Weights of a small transformer language model: vocabulary 1024, a variant of Muon for these matrices.
MLP neurons of a small language model. Each row is named by its layer, matrix (up: input weights; down: output weights) and neuron, and shows model dimensions 144-239. Each number is 500 + 40 x the weight over its row's rms, rounded and kept within 0 to 999. Numbers have three digits each.
After each neuron's rows, "fires before" lists the tokens most often just after its 100 highest values on Wikipedia text that the model never trained on.

L2.up498:429539439440507440524518471490502471560489452388484471526509489532544542492522460520475488499517511425535489547515448552492508503518439550509510513483468481477492448467479490466555573534487508536450539502524477531528540567539530550481513540519525528516504457503432542466497529481441479572
L2.down498:463452451478600552524591520510509481481469502489455465529442470483523499452524496491513505402493522598579487484541465505527452526535499487475533567493496489524496518457519468556505500460492482494536496504456497486527504484552557467502514509556435496450485467400434524407485549445539539529
fires before: "\n\n", " The", " In", " He", " L", " H"

L2.up964:450551547502435499497534520584527465454441497546460508521479482523484480502490449490496533522484520474466537569482564486499562532559474574567542572530430563556555465533556520424472482519496464478499509457502519487501538377508457461526600548549466542489492474496458495510521513451511538551
L2.down964:528466522602426476457512486472481543527533519510517523475490461514496461521504557499490413558477428406501390541453460547516463521494534536526453497497533401525471457492505496531461469559441528528562513497511567480471451505571544541428487543537511480567521500449434480484502476490505435554
fires before: "In", "-", "The", "===", "A", "M"

L6.up1281:554470581485539554492550577471447459498506498548499508549475546535494500579533471560453471565517506453588499467426491555471484557505512404529484505442457522457481518507467500511586528508478473423476478530475510433560521502449510423508558519496532452482545509492462587548504521536557529497
L6.down1281:485431543521555563523547529493565523484466557434524542497520454450500482554467496493561469481497516522558489521448452458535451490514447498566458585439558460417495473455465560530485428519505527446447490560591492487422465553500559499449424519501450488399491530512435535445503497501452416520
fires before: "ut", "er", "s", "ing", "ist", "u"

L6.up876:600487536511466539466438497526444488478522484440499535486495499524473511465483516461518518561505509448499499425485444514513490534529468533576517485485511555455488505531479426526516475479520447540482569459532572535563484526485496563495460410467486560519510597480529582594419472521566537573
L6.down876:421490492458426519480487508559479456447535418461406507528471515557498468454514501486531453471535561540462473547508464458453473534533454541541496416547526501484568525461517550454515508446544512489540469590571500501477494520492507480569536513511492527514560474482505467489492492475528472487
fires before: "2", "3", "o", "4", "1", "5"

L2.up399:397475527516492547513513490568478448479538449446546459550517502489530431532500564459442442506594486501508456516509525520461491490492503470554529512509550521486571510431476513558473527456463535556412528539441574493499531482433561514519541497451444476449513565495527504578495461557512466439
L2.down399:537526442566517509446571489499513513414591475481571484556480517439484440478484534530459467469451532534483505477511430558469546494470568508483416489463499498528415491513575488485503480524509457491441465490484520506530555551545636513521503502464513523527482438495521431365417447449459512533
fires before: "s", "l", "w", "ll", "v", "al"

L2.up616:423542441447508575473545481401529503495495515510477529511524533547449426497491543522478517452521460485506439496501434470471560528458530590488462517438559515441604487513421524504488511448491489465543608574535491441490540509526535464538452478456475449465511484499458505457568494575536505484
L2.down616:506525467511500508548552500511478469490463506478492460461514503504561546486490459470467518541443541447525508478460430560566502494488432584536567508473539444561498530518484549483479525510512546540535415495458510494460536458505394476487462480459546524529493512510508486524449463458532448468
fires before: ":", ",", ".", "5", "3", "4"

L6.up131:562526524559480576474482472435437511526539505566503495467471504532580503436457492527541400522375449496503556494448474493550480551470496484438510491559439619501510516504445491549514511473474487483497511567523568523467506514463560514464458525548398498518477416499505506554513516463433502556
L6.down131:538529491492506553459445525451511519490536439500525526475587577516526509508416480544510456515524505514529501559508489435555487599504498533503509516546510499459528517520462556491467517512539532460466539484557448555514529497477449484506536439512217485508486526505484516544513461519492554528
fires before: "1", "2", "01", "99"

L2.up1347:458537525498550503426558514529506507547522557547502535451480464454506485504499451516482493482467459518496476507495486534536486516513545509575553498481477520511502384500541525482462496518517491490503492440482533450444528516523544473549528438503583493442561535502502468523561456479531494540
L2.down1347:405481548503507474578562531499530591493511493507550515480502502436435547482549524516481483538502473562470442513440487526414479477479458543524527472529500443508507493510509547433516438502534452542548494455487466490460471525523478495493640444561487449402478528459525444568464465493520540444
fires before: "-", "1", "qu", "p"

L2.up456:523491453535449489504592475450466515540529482526497448508471498540469532462496450389549499536525446432417573541529518534527554582469519499462515470536500414449490495472478489515525444562458535515506532502584492548458490512508467476488553521487517486461546479495475536490380465483514518528
L2.down456:491504511462495512505499471499485482540535489467442532509550510504496485479495513454441450510539485475455430495466514541514461512499501507494478412533481493591550514513498521483499518523561452514441460428453517530498569576567479520515496477511495498470469545553501453617478468474484464574
fires before: "\n", "\n\n", "==", "S"

L6.up510:475487487471499523508510525545453482513465549487543521450506496483477413524434526437529484543495500464533550510482477569551523478475532553557437464534505531419454531452546478479482508525531477537509447543523424492503548544582453414474488503523499493505583498543529523516457502550479467528
L6.down510:539416477575457533487492517509485510530470451533516438506518532609437483497422469521553524508551470447516406438546517477558495546477451561507484484556535541504519457522525464448495514507490495502494474520428476478555505520479492516440525459549474497562547476449508537574517434403528459548
fires before: "ed", "es", "ing", "e", "ip"

L2.up306:527505453482571449547536485432547501552500552524510557482502478483530477458455493475479449513561491565492546502480509451466497533524489496557524515484386489493521431587472529479472540511440475589428486446529539481529487538476473512498499532499556539518487490446518500447468512550453522476
L2.down306:501513512517557480523586494496468505521555506531564501474489481461486484474480482458466506463516571619534532567453521435479471498483487501458477497555483402492575459531415533499519466467406504567485512385498497436468466483510468516481569501518509559511514453523510538481562533474452551427
fires before: "==", "In", "The", "H", "="

L6.up112:508517559476503484552521517516463513515496531542520503602487529523452565470562536448487511492451537461516514506509501452464528549440518511470464562519474495484508510440483482520413492509538470558455557508462443542476503555484499506477510509547583551476543517471540515490495504442429517529
L6.down112:490475540478547510545505542488517528430450435504564548492473523491529572443560449467512497441475506514426409493485566475522547453433507507477528493476444467501517509567541520577469511483510570421536481455487473545501517477503531550461520500523477418509448573468567483472573458510501486512
fires before: "1", "2", "|", "us", " pl"

L2.up785:508512564438472530458459498540516494566422499499486542491520558508471587588594462418540496487468495495413462504413589457473471482486456443453472560487460493474548442494488488561515430495557528498440492519462529504447543455484524512518555459579492449540430497521537529491496500484494527478
L2.down785:525524516524523542467528515497433502537518458509567489502532501563578532508449416545506504567506508553522492483505436425537506545455568583562505486521530532450485448523501515489539456524497380559501505463524520467558443446498391513457443473442481470518478504462433506441527468590537476462
fires before: " ", " |", "-", "\n", "6"

L6.up1333:490508483540476579458489558504532474484503538495540509480513508509439545515536473500585494518541557400569559485430484461498510464503479549471512551547514538466488518498541489486448441470505550465434508522533623512563562466414465527482482466522458511566463540511481528553513523460555482475
L6.down1333:485495504508490525560509487484502550483527571474553482463450503489586501499520543467465476444544446511466521517413462476491584526427479484461447542542511498463522522489428532536481514568446481481488471549526526476498524532526584548533560490471534518492486403546435448510478621510504388424
fires before: "r", "ut", "ge", "u", "and", "f"

L6.up505:517498512547560482485576535478502429533545556399471412518505497527412520497505450581523514456520465490509520494481476515482561479444529506589513544566531535450493454536502423582517512451502480499513526518523509464467471574529499542472458408522427536370482434513493574520541502508488484458
L6.down505:533539564472523492527531463458517463541471489531528544527430496520460506513598479478519518483529505550504494480511383502488517510525495511588546478473536548441468481463550504492494469504443488571480402389521455566561417449523485491534462447555538526521504515504520466472558437512511467495
fires before: "4", "3", "5", "2", "7", "6"

L2.up1350:483453513528463593512649530531478514448440536530410530501447502521496484552489423525528521449538513551564487492509502547546535526486519487574509468567505523540552469507507550534489504452459500429463554517503529556409558513504488542549534499552538529435526466496527454455552460416513552539
L2.down1350:574426450551495513554484534487496493511462496474519468498561487505487462496529492565455458461414476451528374488553400489525523536533490502504477407467570467470448517522480441478544520495544528522540606564472470451443507475517520475449536480491461477465480510419511453543524543490543514423
fires before: " ", "1", "2", " the", "4", "18"

L6.up1418:512590478481459500475455556435518480465562529541521451446514491537448501429475436531466511460469533487506540563536558554461513570481465491478533501455518425463504482459526491420550601486549474479485501416479498515495489515504532506454533428455531449522419500529536565507481545535515506543
L6.down1418:537568519530462497415485438515510504538511473527421561553492550557419529521548522514507423499550453482430456472497517488460548441489592519489579473406486501486479485481420506508528483516508545577425382510559500499459482506446467520455399526499500454522543535507548542554591535541508480529
fires before: "\n", "==", "\n\n", "es", ":", " |"

L2.up615:501520478512453478550475475546526576489495531586512446449516485540464453488563523497527455555503415496514496481478511513374491506462558508409529487497552577450476559543484521588558568447500501493544491490454523459547568497540526479489484544484497469491526538429534550469432492542470443557
L2.down615:519491515470512545587465501482566492524519474515589441485473474512463433472485502507486523556524435490528543552478503562506535487618530568431524446518529531489491468498554494415519491474532469485476522506435466495440491495543474441477525530478491522476545503466561508503489466503510404526
fires before: "ed", "er", " as", "e", "ing"

L2.up1320:440492472492509547471465543540579543457514455531392480516504451538546383447507465492481501532459525467486495526480508536541536544507482483507558467432493580437461508495484499458459475518535431526526566574518505448538458491526501484563493481509500461428512472504445414540540536482557530456
L2.down1320:500482451556511537482453490545419507506501482462517500473527453529521491437500499475515551462465438526516409559416460486499522510533514510532559475503505459467502525432524554482506403499482372543488572494449509484476481516536513466445497549493508477423523467473505428561540558547474477496
fires before: " ", ",", ".", " January"

L6.up940:465477519504472514552492484514491517471498540550564566518498478467495431527446516551495502405520447461451457493535541471536514449426549541564509520493513530502496455410469507505481505507482416469487538501566522470466521495498499456537484461544505464513518532519478544536531609574519506468
L6.down940:554525491471505509588538536491498478510476448520582483524473549513507547484452494510454532499556545493608430586471496490465404467479508486456468454429500466524565490504490462499521536507465473490523502549534470479492549562509502506488534584562553483520465501453484574462535539424507481525
fires before: "2", "1", "is"

L6.up850:541522583525489467484463495519575510502478435532479505461449510458524476526533573486428521453474495542502449539520420524489495460508449521515563514467492511479505563501515492538521594499486547496449435459512531501493463512405496428544529502453517493491478548525557549456524505505566474468
L6.down850:501451504480467568557452394459486495482572535471561524422428418458449557483512508548476466528539492551485505497540504495513502556566524568494406558571524528539546511500474460469506486555536445458540538539529522525543589475536462480516470432514490534441502503521525459520440451506453482497
fires before: "s", ":", "er"

L2.up208:477543488424536528464541485462541477472496534500510530514547534563446504448528533491554496531473451557504457530458441550505557522532477485508465449539503560451511536522459480533514547485479506548497458511516439477463466552440532442515479420466427507472461521512421514475563495503467479451
L2.down208:472594487503466509506466467558479443472433487547545538478561497498527593501545476496567478503448419549507441544525425479504472548530539543481474444476489499491558497576485463602556517481514528518476461465446473533576476442533485446549497556402467426511518447539402487524517488495465451512
fires before: ",", "3", "4", "0", "5"

L2.up394:493430508497481467543520445517472494488526462479413512538466492509480523467550528501535434478461469494458494534407485454453512520568527477548552471510507514477552495543431495562429504545537526483502472500534512501566390496487552562499528531489538415498483468495425558484500519524533563415
L2.down394:507537517488442530540475491543503507511569513467520541469503519492484506425511509455495532522522508437452419461567449476447538468522525535494442490598517501481549546553473478495508601541472474449572420497602510468507494542444505476564473524542577497501436506557455561563523461485461489505
fires before: "8", "4", "\n", "\n\n", "0", "7"

L2.up745:462559520502524482510481520545552495508495448561445472524546476462492500440527576450509408473529583448536551418515519541496481502541529554491437455453537493498530475476553529523446480501572433500487535551471505537562533482547490483521458540525547468452547486506469466465542513496569443464
L2.down745:542470550446488515523518526411475499510449532441513549539504498499522574503416515526508432574548414530523522547535551506507518483455416538472506524486531582396533429559483473466438514444513499532507575399560494509499501510470519484525491520490522530508530514466481455515506480486514545535
fires before: "|", "-", "01", "."

L2.up925:581458491537506490540532454499516523511539543502554467529512490542482481423510537503536513444451487515459478495516547460479560533557514549525501527442460450548603499544428542518466469477453592519507476491443502543447491542444499453511501590448467509448471543575512495481456490497523476456
L2.down925:505475497491508523517544506425505495414449489597461463451471457463543514425468505506564571521488566513497539500513583471473512575495483513454487584510535400495538486537522485488481472482513566496535505471509576485501501507450504495511511538420506526512496482541551435564534521472509505519
fires before: "===", "=", "==", "C", "S", "H"

L6.up774:503467530501479585497468422566433464475480547480483531547491495526538441469504395522457572492512543492436507577526450521566490504530551476568492497460577499480508479523505495506476509554528479487482519531564512511469478519462454563516487483460507470541469475510505579467496549414470505489
L6.down774:467479513488471502515476509495555490582549446469464476510542505425469530458540569575476612500479412562515537535586526521492452506558492490475499471448514468474442551498490535489539548440489482528509521474536434495512532549525505473463447544493505480468505471476443482503521471506540448528
fires before: " ", "ograp"

L6.up1476:467464446512536518465537514450541475477469478490518499600551535555525494479543473497507499521464484537461440404544526507517513568461454508493543516534473484415526467523481477536425431478463570494485461557532445516460455507468523501532492559541507480476520476509458527520552518452502417440
L6.down1476:518465492497471525524526475453508519504509495561488508488485504469484453473500579503503451392486584549474457537501489491440450459518524468511520463545536477514475539443502485490429613461495526489471525555607521501556563425464524473538460538511479550502497462604509452502464492487506478538
fires before: "op", "1", "ath", "p", "vel", " "

L6.up220:408467498524512447508477515537436581546489448472533520474519468529530533469477542427498386531520464459490473500469481521546524549490484433526448454507486575485485504532537507471418508518573509527510481516504485524529477470543544479536493519515476466529488531494448509563477525554534488490
L6.down220:505490468485493504517475503497497459524477432497477547566574430497501448509523468499471536456508451525496430497492408511473460610550459538517504500515534499593532528501479464533405409524541470499471500405508531551580489531503554473504534515462542477450522508464541477493538494485549517519
fires before: "|", "|---|---", "-", "|---", "|---|---|---|---"

L2.up46:489439475491436472547464534520536461541432564496508534503496490513529467509474524524521513496536549585491512507524506539528561483504457438512519519515469460472462446499561506434517519563535435536514530520511504534568531531458485521571510590543530387517486439442531500572487572539500404471
L2.down46:533635437503531538525516412570416447512527498482498494484473506560533472451531543518457451434521474475536537524464493561570491545492498404472492428572497533470515463453454500531523527460499496546461491454526582481496513527490504538440529510497539623455497585514483550446482478524519537555
fires before: "ment", " ", "or", "ings", "ts", "i"

L6.up443:484511421493520483465539585572508471534504548514515404503412473533442538431570521487515477466487515465477511467552436547430536572504530508440550516527416465489439490476432465504499520557512464450489525552511509466461478570473493459583423525442521509541528508518455489485579536552531425540
L6.down443:484461401456515513445429487494501506516500577530523547519549538468572575505492542475510511497545384512467491528494424485514535532499477507502445480509528469473520515524502498541560552527489537505430501560559541544433540547535515495442518493513450532419444434492496512529528473501517511520
fires before: "2", "1", "ed", "ts", "oin", "ut"

L2.up831:487505479509451539475484480481494526507540489487439482567503524526521510506461450424504566513530533394504483467570551512501517501517444513449551489467451493484438517516457452453488563476490516497494525528480449548508523542451460516484488541515431539539435488458522517485490518483521495548
L2.down831:481490518442543493439437527513474449462481558498488425474509546479470418482543524547506466521541516451455501578515494514551499476547454533520479482466538465475406555538481521472448470480494576484527496514531525489428523403480531487468480533534518503487489551458545563486512514515500506541
fires before: " ", "\n", " A", "."

L2.up1023:538490538483470501477507452487539497467533442458509494548514451497521549552534544498615497505485543496404516504424573464464544521476481529466476550511523518471474445492538515418402485540564494493449495552504458503492478430426464529527476472554542544513504531493481530489517556482545504483
L2.down1023:498524551527497515474514512501516455496544496540519550378514589535447436468482449567434512477485499512519452543552469457552528525519459581546446469528558478491554497516468557593528515529567597536543525493437531448496477476519480464461525412475548435473487507493535501457514453490487497554
fires before: "|", "\n", "|---|---|---|---", " "

L6.up96:458529501460535477475511507533433500502521457443513521559461500508459530457533516523578502510415636434546461489527565519525462519547497465506496460579520515503498527481414459522550575439490522521481482450490468506561452488508417521485506417455498434484463527509487565527426565532456545484
L6.down96:541459475571519522489565528551534482508475456468493497549507503477556515533452549567513454491497504520566444482524539565457464618485492426504478542509546533518414432446467560499488492392484459488433500477461451440534521461516495472475455540451471524486500463434497546421507554520462495568
fires before: "\n\n", " The", " He", "\n", " A", " It"

L6.up108:526516497472454540516515463544540435518546460478490539529450496477500473502583569509577426542437570429452464507475462454462513526485449542535511445463483503510550439505420586485478503516514506515521502459479507413502477547478534529459433430555539462502507434556540600465548521554531425516
L6.down108:473479512513522517503477521538527535505525499530427519441565559515493497507456491455536491520512456536520437481558432542472537565505567471568524464521440558595464544456515496506494489456561556501405506576394465543475547521529557501502477458465487501503532546497420530484487443518514557565
fires before: "\n", "\n\n", " The", " ", "==", "|"

L2.up1348:456565467551444454497538489490518597477575541579506423520471512386499525507524428447526510522417472504464540464402530442471573461511464517465502508490507463487517508512534495465533510494470518443516559545459517527487528531458473501541448465525519492493526540575531508471565540491496560529
L2.down1348:431521524518416398518475487540498450513519522510511412510442533540530487462486499431524504504489521470530499500514546514522571542484404500505539430511482593446508545506509484453463495530484511461497501565489443524450522485477495491542491540547539495495497404569402491488549531497524563473
fires before: "\n\n", "ory", " ", "b", "or"

L6.up437:493536485506513514482495461491494546503497525519528520549541480511436459475606462522428524413490513503523464494557517486484483548519501532503422473509501543465496513474444451424455549458497511441453426461516445478466507502448464430501507531533537495458446484532528531505512563507541495464
L6.down437:539497555520514541418464529503555519476476431496488555569486523505523488533448507534452449512486528421550410496435490496584455508482575536551480535570542509519457410503525561487489492440530489503473527508458566439464504478556510470579476509516414568467459525464470526451506527476428496509
fires before: "\n\n", " The", " It", " A", " She", "\n"

L6.up382:506517455467535473489517517508498524528474510531508530490516471467559561498558555463472502427483529490585495491475481584492528562469526520522423471573557522449446494485423522435518529572483559503462526563448493542449471469467420500513494457525485441440579447529439561501492549540469585561
L6.down382:537478538478507438495547505511584538488467517513481520504464552417523534458413492498516513599496482507500531546518542483538486451457507543508507516538501506468447541532481507521455529394512505513484504543522444513445466449517543485525461514480466512453531406538572515541578496523509458536
fires before: "ic", "ack", "em", "p", "in", "end"

L2.up177:523531457484525477511482545549512508494507477561519472410467469546542511445544514477484417438455517494528500438435498508492482515502465483555468440483543490473482500493506486495472531459552505515459529504520539499508601509489545525526415437473602516501532467568512498501533553535482450453
L2.down177:500440529499534465515510479429573511465450464522525513567516478467486519524414524568524537539609447507464555540502443501512473522488479533462547557492503553527491470531550455458465477478468436479577500475548417466512486496528438457464572533556420503525550429458508475487489457477491507538
fires before: "-", "|", " -"

L6.up478:495508465523585493515503529546485540473477414542580464492454439573542380520513592519494480452491470497597476520607495486538495492473459511500550474504520488524545546610484483488496535491562453492440581517521456438424523506495449486540473564524524475487528470508545533525467463503535494514
L6.down478:476562526502496462447470479460540541501547524504568561498509447490480545475550529495522466513463485564424551543475495470528543560527450594455508453524492459507481520498534483450534513498548461481486543502551512521479492497570508527495516467490483479390549521483481487487479561523496545529
fires before: "-", "|", "ach"

L6.up46:517501426526499514551575528533534451514493519496469553583611487538541498435469453471488442475438505473490460477490589488550500493444509450584490461553405557497489513474479567428502582501450513487496455466451568486452473580481501539559456455558495466476435550484496594525437492523543522544
L6.down46:552502514474531559514481515494522491512518480519517577483502470505494530489458559483521424559479585504577431482503582502501505478521479553515528567571502450565503532519530548478459550486429479514440497497555475455456556488558519464497478543500483460507500530578498484487373493554504478504
fires before: "2", "1", "\n\n", "\n"

L6.up1095:455582451505441484591499490468515521519514508485454568584465495522470500506446527540426481437523528453454392474504477551545487423488515485508455479535531533485543427497497437511420522454516568546510469589506471545517443536526458481481502486550467518571491539537510544504494520514581449546
L6.down1095:521508507476519552470435469449449470545472482463559476531525503501526460425502545380471530443540458497494411471470518568483485552498481469564546518518539545531527511521491474564519568520431550546513512408514541530490544468530537500474459433462556429539526565417454387448500468476500534448
fires before: "1", "00", "2", "01", "000", "\n"

L6.up569:404521462545465527543535425466538480497517523506487513559566532584482488523516570532514481520429501536423488542448455501561456538481405485465516477551512558396502528490471449561487484442509496532470424505473569511508539493451536525429499524468503474522469502486481532465510481482534520524
L6.down569:503501476580498573492534479595474493473445464528542488466530543538531467514457497511487506493475383529432348484530506426485544471486537435577434516512522538477524525467469505518510526452478493530491499554502473475508438503495514512461524474484355470403554487480522557516493483492506481560
fires before: "4", "6", "5", "8", "9"

L6.up121:466474551492459454517548552431444460458531566479532510569460539541506473510574423558461494476556558476497422533519541499559536451436507607519524483495474487513584431497449607487563476445559534466489531538515456493525496532594464489471496451525530464531550514496502518553500473460514496545
L6.down121:555522500445444510472467482462508584541507536519487449550610504536532493503526614485510518474473518473399424478529492485520485421475472551455539463507468482563532509514473535497478448539438563493511490598532535520451484462532530509518476494572464544471548467504487440532456504511461567465
fires before: "1", "2", "pe", "v", "ork", "p"

L2.up676:581533475504451525497450549517519455530568477533483422459464442528539481562537441468415526502514521503518411518463536478508474488492443511504516519553451599524487474483483450512501486552565534518511545522567406486478560452519505520521484489537512448429462412481471441383482492503524589520
L2.down676:477519514475509509483525485511528499540517488538549455479436527454535522544535490528470512520485518605489556508510510461544543493467464521499362417488426527561488496449452479511480480503450517531446530513486484522493437494472517572534506468519471485492562477548459570491530504488561528447
fires before: " ", "\n", " |", " Sc", "\n\n"

L2.up870:535446534552493557485575487541512407479478543499471524527486493566493523507456502474494505515508482471418545554461452509442533546522487547473455422565476525470482504459438481569519464476560460501529386421517509527491509550506502555502466519490498429417489521562492490425512469499525481505
L2.down870:452475403532504522487544476516489537468469494477475501458548471556553552480529506473482503544431457459488513506515450455527537564551506571458504468542508528513497469429536495522523467546470434465461433519441468458513519485574535554499515533467453584543524468557453528380541399496510514517
fires before: "7", "6", "0", "4", "8", "th"

L6.up324:460517432441480478452518460498450541458515545533536551580493502501591462500443530550467469487454495459487449502612502455519448508476520555519508560561481382548521500430531454512483519493451484510436557441521435439463529532540575549502498499518569437505500533535498526532530487542525559443
L6.down324:547509461554404460471475518469477556438553520539496492519434535542409505453591471463498509431530494535547478563577546482515426559473518510445531512493483437462518532440501529594547545489546488450433512505518534497499562487559493505511538503477425466459516466478506479466528446517505469494
fires before: "2", "1", "om", " "

L6.up1457:502510447504510578463529462520497436585492555482532490455466529562485511497478526505518486490517530436496520511520550527603547552484445533581451497555504505449470483469524508531501569486486526511463468505556528503487565499529483528457432514456464483537478461523453452539488568467550400481
L6.down1457:524501488449476416484454465516421494436473582531500534539439490553534467501548513528504606430536454438459493451487496528446453565506450487531503515539521482506510517476500526448495528477568486509499556486530525532527543514424505449477476537457494493564571494469490506452530433494520519523
fires before: "es", "ial", "ation", "ip"

L6.up549:465444569517475541479491469490477476454485474471496524495447495514423523424453466517403535576443575446501481492511503476520531468510471495509445447547486557513479582460500581408514522494454451520515528568487494479517488451483470540491536642505517501492468506444516482550525492471494467465
L6.down549:539477433512530487451488405463607489490532488580452520470568503535433449533516523460537574427522462567438511575512526513429500618485448440470506527533505477494545532483485481512485462457541556538458506501463471452493491505463462516551489559531426454471453458481450523494475543470452550491
fires before: "1", "2", "ar", "ished"

L6.up348:499458520501530472505470496436443457466471553482500485542503424558486573517548504536525479476477536524483487478473383527490488476500496543506517460515542469532584559526512545514493506429526436443506519555506491427414453514447524526466500578451539505436539469565371488517484518505547461497
L6.down348:490510576585548556539524521541515492435511505551559489558519500532536514523531463493450470458494554459475427465464548527585519478449510540501517478569470560538490527479505486485507453602497494413484561526482442510479520523460526585502499527525510530481503464476476515458451518512424500494
fires before: "2", " ", "1", "ic"

L6.up788:446459490431488447497592543516488482457527514444584529583542457499547511476487453526488440430518501521533479378479524479564476490495492514448489528530505507466512539483478477499517501490489503488541459564530502531385486509452495471496496550587497504509454463515485535481463600550475479494
L6.down788:474535441408576525564510505447501471508588533548506542543469494465545509521516545538434488409503462472500424469473528413504437440541572510470578499565526542506538500570509543451515495562536523516447423504584488460461522406510504498540519472498473532525477483511491486499558484537499526499
fires before: "1", "2", "im", "in", "act"

L6.up1202:452561464469414485575513490508535533546548539490436516521530478540489517514451514592475524544487561504423442484453495507591438479548434461509458503506486553471470561480502399614393464459513476554532473542487530485474499499497499552466514507515456478485487544503505553481557498565468531498
L6.down1202:474578513476526539480562444597529454537509439484496524537585523546514501452502491450491539489544529502492408491531445451539492540488510525492561443478545515511506544503519553488488521464517500485481494495459512526530428538411545541483472438460337515488512563512491444492481448498529462501
fires before: "2", "0", "5", "9", "6"

L2.up1327:535491517566510473495511565530515513547575523518499450551431498513547465495446469429528468549511492509480470429413527537530536477428476454493480545468507469467555505524521547505463559454483498481572487468508512512449495511498414472530568502448576501457431543484453493469533605568436516489
L2.down1327:491435434521510486541504474550524454571475441508473471544522462545511522420462439462443464493501476483498481446485546482520492493504545542501531461531468526512445530484467430474478498585482517520485465440455434479503492533461479461473501463508523500492563532528503457454525557467490498528
fires before: "\n\n", "\n", "ess"

L2.up128:575519519482467497525505546591513451501505524536514552467428525473458487518506429502520519466400449450530580443496581469458465532538505419442542453422565521466546538506492495500569470537467582479494476483545530498508548574438524473544535443509523467542450440539473529466530518460552468515
L2.down128:512451518442573522577457469640384503467535475487562574490451517425542541548532431494519501494493517496493480495452542458457468497550554501551502543492505485594497457448495505515414451501451533460498500500529511518453535536512612478570533522577469447567464516554498450480464505502494461525
fires before: " |", ":"

L6.up1127:565571478469478502460486506554512546539416503500525488434498465572448605485472424471542482532558497451430542478479509479480509504476480487506525450424504531477494480427572479474487486521603540507412506416440473558490524508584494563484540493588561478561543520494561519525478441494537472430
L6.down1127:499486566522404552455568483482470462478483594519477452460448508513502496523525440513516485522534535483459423482479483456511480576477474481507499497536494422470475495492443552497505492522556560473557442520433479566593455496520496486502547496550516505426545545454531464471502503469497509494
fires before: "|", "ub", "os", "ass", "|---|---|---|---"

L2.up986:461500543493515460500439546581541524536509442519451523455430531522485511526483466430540537542517506433391489485479620396516476447474478495469506508518537510424527496495545487458417481501489507498547520474529485510518487463533550475538517501517552470417529516568441511544504529470504502467
L2.down986:516550609506531499495441512544509476503501532473512422515506424527522496467492539486459530524509385487462397419528505500527495509427524450552551546519518468500580497448531512482438485541459490512524518522511532444496464517532511511513405579533472493525570492536447506540478507443534465509
fires before: "|", "-", "===", "The", "A", "R"

L2.up536:470473534509497492464455468543519430494514487430443480480481484504469558475548509550515516486516489556509555435467561453492494540486492493498511474550505530522522522477455535438470483560481511527494492517403537569516523415450475561428548576543386479504517464458520494403530502527552516484
L2.down536:447556532562458517553462428522598540628581533494465567445474564499525444456515447509471494415462529470416547501521434468452487535480487488509534475544535505542451530462541551523508515516571484483536457541512476523469480489490531411530485479520405464505566535409472470481483469489481430471
fires before: " ", "\n", " K"

L6.up570:464528504447504465497525536496506523538480540508535544435500428516449548498536509435505483551558467547494490554457442558445510533486477493530514468498446507462580487520498495530524475488566585529516559430489505524471520466550512550571468494581553465412563498464484478499454467496495468474
L6.down570:579522496494467497480521459455608413505509449522488544477490571426492464559526598497532493483501446493480545534516493515473530547513518513571531496521495524501520485547550491519510440524480541440493529519438520503492500547530403431496495432636516492483507478496501477571518466468540465465
fires before: "-", " ", "|---|---"